Weights of a small GPT-style language model, trained from scratch on English Wikipedia: 27.7M parameters.
MLP neurons of a small language model. Each row is named by its layer, matrix (gate and up: input weights) and neuron, and shows model dimensions 149-297. Each number is 128 + 24 x the weight over its row's rms, rounded and kept within 0 to 255. Numbers have three digits each. A neuron's up and down rows have the sign that makes its largest values positive.
A block is one neuron, or neurons of one layer that tend to fire together. After each block is what it responds to, as a language model described it from the Wikipedia text at the highest values.

L8.gate3:123139148154143115100126113119183154134109115142160128134157171116139166134141105144157135110107143142071134117159129156121094152194150133115163137181126111109135109155088128097150165130135188140112154107116132120135154132116122164146132162084126093153182146126172149135134095099112127166117140129135151089110096135109136162144177098123145128120155113144110111143122122104138150125133118132142120101213109125116164139106100109097105124132167133127
L8.up3:135126134166103084125135162123105109136153162150088129148117131155151109128162120113121140141162182160127140132093104110127122148158110137139132076145122122143121122103111119190110125118155111140134106119167144181127101089128149116142108110142147094162111084125184163151111153114102153114126121141198122125105110144113132128147139134160143119158154145118121072130094117114143124100118119119125098184108129106125122130154128143123128126138141110144
L8.gate18:120135140113126099119123136151153113066124119148188175106142107130112097130131106146109128156092155151092114111153114163124155132116131125145108085159119120101144146134147083083142139141122121132087161114160145124117106114100135134125109119128142172094149132133088151118105115173099110141145106113099133150102135097135104164106132121128126183182109165137145131148107124123130142145147128115141110129108118113105157120122138135134160126085137135099
L8.up18:145150113132148120096125161131127168174104154083131136154112132122152149097111081102103129120127138116084145144088124148066147140153164139131079112142130123133152131113135142099119144176127146161157106140155092133160133127087190116162084169118146086144158126098111150133148085128138118122104145168135117136161140164093171188106158145143123147159101113142091144172098086140127111135156142181158133102139115134109150121104149135134109146156168118092
L8.gate129:117120164104101138145144113127126149123109120134120111123100087127173162111133122152164175165088168123101079132130121152127100117151115127123101096121128098105111130129097129115113094113109097120101152136108118102133112173147148106080086128167123135124128155103085122137157106153144116092126130174131099144123126119116152141068121149119129134105105153185147112129110138121136129125121126147081126114122127138121147099136144129147137132123151129116
L8.up129:094143172135109110152130162122128138137116149122141146162130113118149114128117118114119104129111108120120124112172126100132112121162099114153146146112119130096127118090111144124125189125137125119148179116083128179074136125140124129182135138120100111135111134129054153104146123116108128067092127149118148147067135112159159154130094118126116125133147123143148118107117107114156100126126117136112130169110128146158092121145169140149128107144120121090
L8.gate263:104142082127137107138119102121165117145135100105083175145153167123140149144094160114146120141134128154138079163139122166120139086168122126132130138136130139106096150120163130118119118134118132147135116122171130111106140135118114138148102120127129127150125114133175164165148127115125131127124094130073141112159128060184110129113160136156122164121082145158115123143114083109106093173138112126139128146155083133135134145145130166138153089166141119143
L8.up263:121161115143141133133135108099125148131182122118124119144114135120136136113155130115133130120127130081154117160142138155097126118155164076155159115118126160111109102133131140105119114109109119092113088157129115122147146117116107122152140121137133139080101171161139086143149173122102137149113118171137152125145158097149124144094150131150172157150106069144101125204105117148098152145165129143108114158137127191090129174121130162103161144122148117092
L8.gate770:103148115129167115151145120140148166074139131136145122162177159139058112168145138125125112133160105125101142090138127157152162106115108144127114147101118139105146111147109156127108128153107112135142118149156128147134150146137124121126086116126083138104121159119146129120158135132099124111108178150078102169120184108114108110098132123167180120087108105177129146140104131107152100129166122062134131139112106108112140111131190096143127142170136103123
L8.up770:100072154138107116144145093091113120114147143104135135129134149106138157153124137078057116149098128135139095114146089150067115130065118149119159117151111139139135104166126111123120100111137172169093134099162140106128153151080174106141077124140129105127102158111129134098097146101116136170106156144095134163138094111113124130127124118130107145156124116113150110109111112156113127139102094107169116140154125095180155169139129128133104128112144118128
L8.gate877:087147104128113153136106093121123106103075100118132140132190149134126110099145159150130121135157088142097139128123117128109174152061109134148146138152112148097146097154107131134108192105135118162165135123121129115146159150100163112159087139170112087124085094142105148144132117127113121102112134149154139157119103121130161173111143101119156130145093101148140106091142120114143156154137095106170143121118115113125089131154123144108157135113089137150
L8.up877:146120172125090177113136158152128122154095072134147146161114157127140125101110163137113125150117149138138175148126123201093118129157127135100103117148150096070146123099122111152090098161123116195148137129169131083103120127135124087116128101092104111153166161130145135202133117080157118146096108112151130154161141129159134167160112111113111148115090136132116128103135121120139135133145091140106139122118096079130150104122104105142144106115059103147
L8.gate967:139147105093095115093134159149068150152104149112127137155134105130124130128086162081167151124122108119101109128101114130149147134173138141140147131113090110098126112141120150160112148137119114122146115109153121141143143116114089109127111160126115109139121125118126156120127139111105109191139130169147145145101144089132208108142115153067119134183128116098110107144087113119126085095152078122114094116118107125127139129157139187148149098161079165098
L8.up967:102148117098145112133145132133143151171120139119126158114165125147139167106087113104132066129124115133102075137135129060095088133149108140124100136146089120127150121143138127143131157156108142120177125089095169144135114120120114135169144114138107114146154115109104115126118174173144178140116145121153137143141142142163097090162139150082101092139149130116102127127120115126126082137100110127088137133119140128122167156127162126132143133128102131105
L8.gate1141:103122143147132165106062112087157141191141104125125170096167123143156145121128137114137071099153109107175110141135156159134131175137095185131146145124133111123091133127106139101140118117109152111106150104177130133128154184160181111187147134141115130118115146125124171114143139101098141133132163148108127168112112130136125071144156117110129160114124175128135088113124114150098142160119114145126117124105093102135180122149154172142100134176125124122
L8.up1141:139153127129161135134113118138123131100141147123181100133122094135158112092138129146102091107140116118140102128132189140173158125133139157120184141135122165105161096135087139107111122131107148114128160137158118134113123113167119140113074125138115107138136130102105182130123172113111165126161092110103138124133170090124146150112131066130140115116105121097151100098091101152119079155108134151164110131166077133148159086129143144144139127151088127141
Description: Digit tokens inside numbers in tables, stats and match reports, often before a decimal point or minute mark, e.g. 5'2'.86, 51', 40.30.

L6.gate442:152082150130146142128105157078130131127142121097123120129147121128176109085099097139156107119115101101117136135114148177146159102188106132139130156138141110137075117163130095146107162130104109143115086144131154159127145123122083120135143132114169117114143110114152160139128143118121134120129089135114079137114127130135118140070157094142106133119118128124101114114154097108126140117114149091088131112121134132138123119139126133102094121131185122122
L6.up442:138114094124154106157101175140127158137134144111166140131129131102090137113175120110085096130132109135116151128151084118139143101075127145166142120110120153119113131131118109119119147189169117107136123136154123106135174158097098135103120168117144091110138106117088158151122119093143136096098142114093164137127105142153099134090171137149150152079108088127115119146134119104134163152156093137151102160136154126127102169156128141113143127119141139108
Description: Minute numbers after a scorer's name in football match goal lists (Shields 59', Beech 36'), plus weaker numbers in statistics tables and name fragments such as Per, par.

L8.gate375:135093111127126133118088141141141140092152122164127155110123109139135155109157134114171108132183126094162143146107177150186114080133116131128121131153098106123165144087137127141134141153149119171129123116150132130126162131176110119127125130138139114112157151204167158104131109148103118065117153117139127111100117110137123139151091124073108106178148133132094141088157125133133155104115105178148153114179114094087150137106118160100136142129137148158
L8.up375:133111144127151161124064143108109111108144080144170143132129132129064075087148107094146131153089144129130098167116119148127121158144188107153081160144110126122164109148098115110143131091123094134131121106152141152136121092127105131125111104141127133134167133169139123127130158143141177111121131102128144177115129113140124128168139157122157129055174146115167130164116090123123144122146126118157155132164152139156163078102132141139097109132147099176
L8.gate460:142115136118107095132123194141173135163107124109115129088168116112118126131117154096146155142113166111115120137121123173139138144109153112127169135139171131174146105125141082115108110119121141122127101106130109122105138117132098067163103142168143092115191128159162178166162131144139149147119124140139122105124147100123181098116134047168163115105153101139140147152145168089124159125153141157098154117143136089079126106097102177088146099121144096138
L8.up460:146144125092094142173113163063124119135089104112112132175120131127117113107148132056121157115060088124176128142123118165108121135135118161146141092133121094085112132124115136172124129119117166126120106122155188128123104128157136127120172098156122116111169119137145121119106142111151131159092141136105125149098138080153166118108169123096152117113127146129138116130089105079122121072104162106085127146113120167125137179114073145107129163161092140103
L8.gate566:175094118124096130092108134102127141088150125107142175113133155114085097126143097136104130130077088083088113162143136082122112105163106111135139121205158109129126117167173136107114131110107163149143100118122073130146148122146127137088113126084092150115118158124111120178110149101113111152119162125144120131107105132122148122150168136130162108146138103166094149144122112141122135066136134118135118101126144143148098062147129126102147129129119099069
L8.up566:119150119158112143111118117117149148122138134142130115115112141118167127128084107143120155157131124113148109106104110095098124118164130135149125110155144124108110123106188123149096087121093133127123103164133144130137180096136129093072105130113138094137095126150151129129101118096094162162127120140163086161169123136120138120128188110091131142120111111100132100092103171128144137106136103135116120118107066140157127141122182148097123069110112126091
L8.gate613:115093140127120124125130147147115141133151136192162158107105139153122118123112153137193117127138127136117129135160155161128145125157119134111102092129119179143141104122088136098143129088128111094108105141162143165119148072125105134159112145082080124137106136155129133098106143134122158132081114110158172088102110147134094161101105105128131101180151143147138164132112123084161130140131124106167113150133106156106127133147165140134126105139165082152
L8.up613:134131125137128116109103146084129164170151160087120158130157134135132130160106126136163134128128103179131111129138146136108158058138165149131166143114129143147107163113181139123096190176122081156121136086138107157097178136125169113095109108093118097144121118097141141157144100184130079105142134090118119133083161156114146093138136093145149149140131149145144140099119105116143154108161123115126109151088138147144127117096113146136092150138152158111
L8.gate725:159063126105137167135116176136096150093140174124103125148141115152142166118116111112125113137071156164134114122081148123135129144141158139183143095114142168060147140160141133121064148120154172157155073157115112082184187158158136151178114134161129106129131128185089125134127080116118144114109139180137165123106129142127171117150159115118122148147133111090125120118119086130130139126111125150119176107134150166121154129118100134129166129096096128131
L8.up725:118102123082093114142130111134122146120126141099171156109151100141121150149143145130114159110118144150140134079145165094123127098128171108123124128102143150108094130148139097093140159119125130182123088100135117133153110174111118153133139126141145142130120146157116164110112138141154105123068182157159122123130118145157145135149132108142157150115134142119113101091127126167146120137099145121116105132101127103123158104110116124124140139104092144091
L8.gate839:077137120092124127110163124133139117124126107114090127111142151172092110126135114133133157151162112113131088130133111119128128121137119166141167152132155094126121126119129143123099108147153135140124079109139173158137161131109125131120144139162123155119135140131105158121157116100142134075144149098146076109096128125098144172124171149169123106116149148135148170114137144162171115131114123132116175104116083147152125102159116103157159107143121131124
L8.up839:109153151095102111125139137147131112134129153127141142164095131135107110102153141106116140115127106158155170114148144102111093108135096144120125136147122118156132160137151183140122105108155084137130116100138084122080114124110122111120116135127153173122135121108139178148094128092103116194127134118102111143161102149177121122145140131111151118137115095081117140118149128130151101115104099124115112099144123121118166126122164106122137171149118126136
L8.gate1076:180087113085107127062164128166115118132156147122088095123122147106109137169124105146140117138104145115133120134133197108143153126077122151104156150131099125111136155120124139142170142147177115138129130156133114158138130108145139120118138119158145157143162114089104113099144135041166083145105121115106131151144119114138138136119101118142127140124163129091114080092145153157132142123136145141146143136149100157108117092140132102139130119149110105122
L8.up1076:169129154138133106110101130176099151130120061155130136159151103120094129156133136119152140146162126144097154109087097119134146123116174130116130118078158141124153138136133145134126118148063107159109141181100082140146166118097144135119142167114104119132127125124131150130111133156141153136187157106128141104136122180103163116203127140126105082133158075158155129118161100153098166120140106087156115149139122164113136098113143150094129117149138155124
L8.gate1103:103106148127171095074116123089137079104110158087148168137075115076161094173116094117193129163132113124127139128147150147149119131118156146164134093113075150148164108135092084120151136145141117129119108130168139086173135135135123141121159159173141119162127160151126111139120149084157118064109142130148143121118141110150129120117171122177118130106096128092131134146153117140132141081113163118068158169125101133156171169097102116144142140141139156134
L8.up1103:107130135155135126150127144147116131130163139120104110126157133140115082139121132179102162138059153115132151125092162149145137180136160135130121161135164155094157120117109139115173144122181169123137127099136134148107152124125105115148089144121163093116127113089147091117148116181148142105134122135145081124134120120182106159097174125166134105118099131078142111144161092154146116129148096093088089132167136112150156140116164154128144138125125147136
Description: Digit pieces and thousands-separator commas inside multi-digit numbers, mostly in table cells for votes, attendance and prices, e.g. 8,953 or £480,000.

L2.gate83:099118126110090072112126108124164133080098108139105117131110110118131133102118118115113179120149141152096125132115118139132116106129105147087110159137129098085098141125113125108132161090126136110098123163125137137142140149134152163140150167156160122132143145134154155143085078164114155136171124158166083124135148175132098141131145133144128140143142109135181115096146133145150149156104142150151128133190154151157172093144138122110113122179080140147
L2.up83:170128155153124094145153164142131106114133138149159107121173105139124130068127130134126150086115106101145094154166100152124108114091109104151141111141126123153096125114114137123102122131116124137124129170143123101139115181076075129143131108149167159102118122083114112099091126137137101135160104135120133088176130115106134113137112139124124083154132138121137090117156129147162142112131062102103119131200093145166162113083153124144100144143103175142
L2.gate156:119151136133166143116135127156142135156089119134171133131104135123080141098119141123120116106144111167112091155118152130082132145138152155105140160167128131101137103097100106110080135148134099146108120073127137142130166158126131126134142111109135129113109152161175117164134081137125142121133099145108144115091162116134146172142110124148148120125112079129148108137124092118126068114131113131161118091103135164092113088098105114109124095133136140140
L2.up156:123103143148092139111147161116115111130134144148148085060105113142138126119124145116059138123124129099154101156133130127080140137115114116092144166178143158142116114119121138074129161106151100133158138121117124161142120123116090196081129123111126100128105118128153139134112060117117109158133115136146100145130116128113086143099113102135142149122129101138162123113104167094108130098141128141149140137133135171130153131095115160078076117118142102141
L2.gate398:119116090117123159147171159119098092150139144105092139105133136133091097122179160115081155136142138097100136125137143156118132111125113160136151171163082143129107143125104157131129159128119154125098115139139108123166112137154123138075100091105148114085173177092151179123132132125162131146159134146116123138146145178126117106081112116180133118131139098144123115168088152152130104123154158109122122099107084155110127145142096088092111113115178120123
L2.up398:153139185142120152088120142112143149100106168109121146110126093112098125124162150169114116107101139116110084142137110128126128140116125119128108143142130138114136156134204127131100174134111113111098120107146146101109120141119108128142137095174118111132182185161151134104090157091121114122125138112138101125135142130145155139134140157140156124119141100111131136121138121147159110123093141121125125127130143094113127084160153119143122127134126150144
L2.gate413:088139127145124097092110117123116101128122130161141160093110130115132143146099124114104159129167111121127167146164146171131142175119147130118179140150126097143109095143128151139151153113154119100087170087206120129099074168148122110125117108099139133163162188071122142090142125120100116139129167149145114116124121112102170121136130121107142132125102160145123179125114132142078132125160131188112118133135147096133148121115144106148099125100126141115
L2.up413:144133133107142144136126148132129097139100137169113116118109122086166173129140112125152128121116153125104130123137114127113122153095149118133127167165125186137139140113088142164120121135142127110101122112123147189140157134117131088166118126126110127160173144096178120130140102117095141144171139199130104120121125145075104113146144092155169126118156141132139126164141093146145109135110170154148158119169080130135198108155123156158116066143094155119
L2.gate558:120108085170156156116137139129153101064098110139150131112172126137155173138136119097131103077124101112135142130134115155134101119125135119162074162128117113074123142102126125132119138137146122136101109119151124099122122141141126105164106173161157115160122129108104141116100116109136083158129124156152118124109150164147176132134140193111155125122132093136111104090138153149103132129098141102172164146134117145149129072153156126120139142119120143116
L2.up558:130178121154117163127161135106165153112082111106138129149169093107129144133140098111112103134119117118122121123122085136096120144098133088095084126137093098081149108126147126103083160106129181123117135134135153106142106150149152084162071161145136117121093140122159139085112121096161121139113145130151130131135115133111132096129147171064120125127143118112151149111127136151103170127076143100108155168132099134151120089127111140118165191117112135115
L2.gate581:149099130146129151125130185126131155112105130127139131131150114096134110122139088148112095108106143137168125107159154143136127154132112164114131164107147111150168140143139118102078167132157137096139131083123129139149147122147156157135142128160154155166077125127104097122155144098131116136142160124125132085176142100141122125073158172122127146109141158136134116109097119187097091132164142138111154116145160109130139166114148131133137109174124121116
L2.up581:064102138143110131139135119120130138139147104084101114125170152098118138119094128148124162104116144097141153160086134118139127142136105126170126155118130115090125131161114142109151164142128121099091120101120071134139120078123138085127084146127142135179142146124105141156171115123112201128102130163106137139094111099126155120103144121141136131132147155137151140128138152103138128135178081133115137100119160103118150125114120110125105064110160111106
L2.gate1098:136136140152095110099139136118162127112141159129120119092129128142078123097100098102112102129107127138132115089162120126105180153117122140131128132163142115124142129111147127113167188102100165129122099157145163118088164138113153163094116146137143133121082131119124212122156119144160098113136114128125072140137128115190117095077125147145132157128153135076127148121141142105147103123128158150138130087087091103113126115120134112132116095170125145129
L2.up1098:126094177151132155108091064163150136117094140158134136113187101148097162047101130137109153106148114084143103109125121151161092155066105118113149127135141150116094171155114135107092122120153150087095134110172144139104117130149108154122115132158126179130154121106120112160097145139137191158152133118109134140151132142135187158109129148133126122106115092104131121113159114116111074141123119142139130152103143101120128126135164146164146167098125093153
L2.gate1121:139104141174103102149128130124129124146098112071151143107144126180143136108161109127126136123116137122126094116096154125108136167119088135148143129181110141108100109153151114088134154153116140121081129131130107151153136134145108136136135118176146128118100158135138128131101097142159106128112187125143117108159157127116110183146126141133164122135119143178135126134114111118128104075114152128121130114094146130133126118114112119105125090136151145122
L2.up1121:129150144192145085111151115099123114158106155127128150163140128117137122142132117131163138126104125133120186153077126141115093147104104156158147093164116133130125137121107141132098153152105117130133103082101166115162119113144128147145132149135115145131136119151114146120143169096096093161126126142149115090126111178124132125123100097092144103107128156153150132159133086108147113100108124105111173159142150142111149086136085101112107092118122091125
Description: Two-digit numbers in the 35–59 range (often 46) in sports stats tables, goal minutes and season lists; rarely word-start pieces like inv, sit.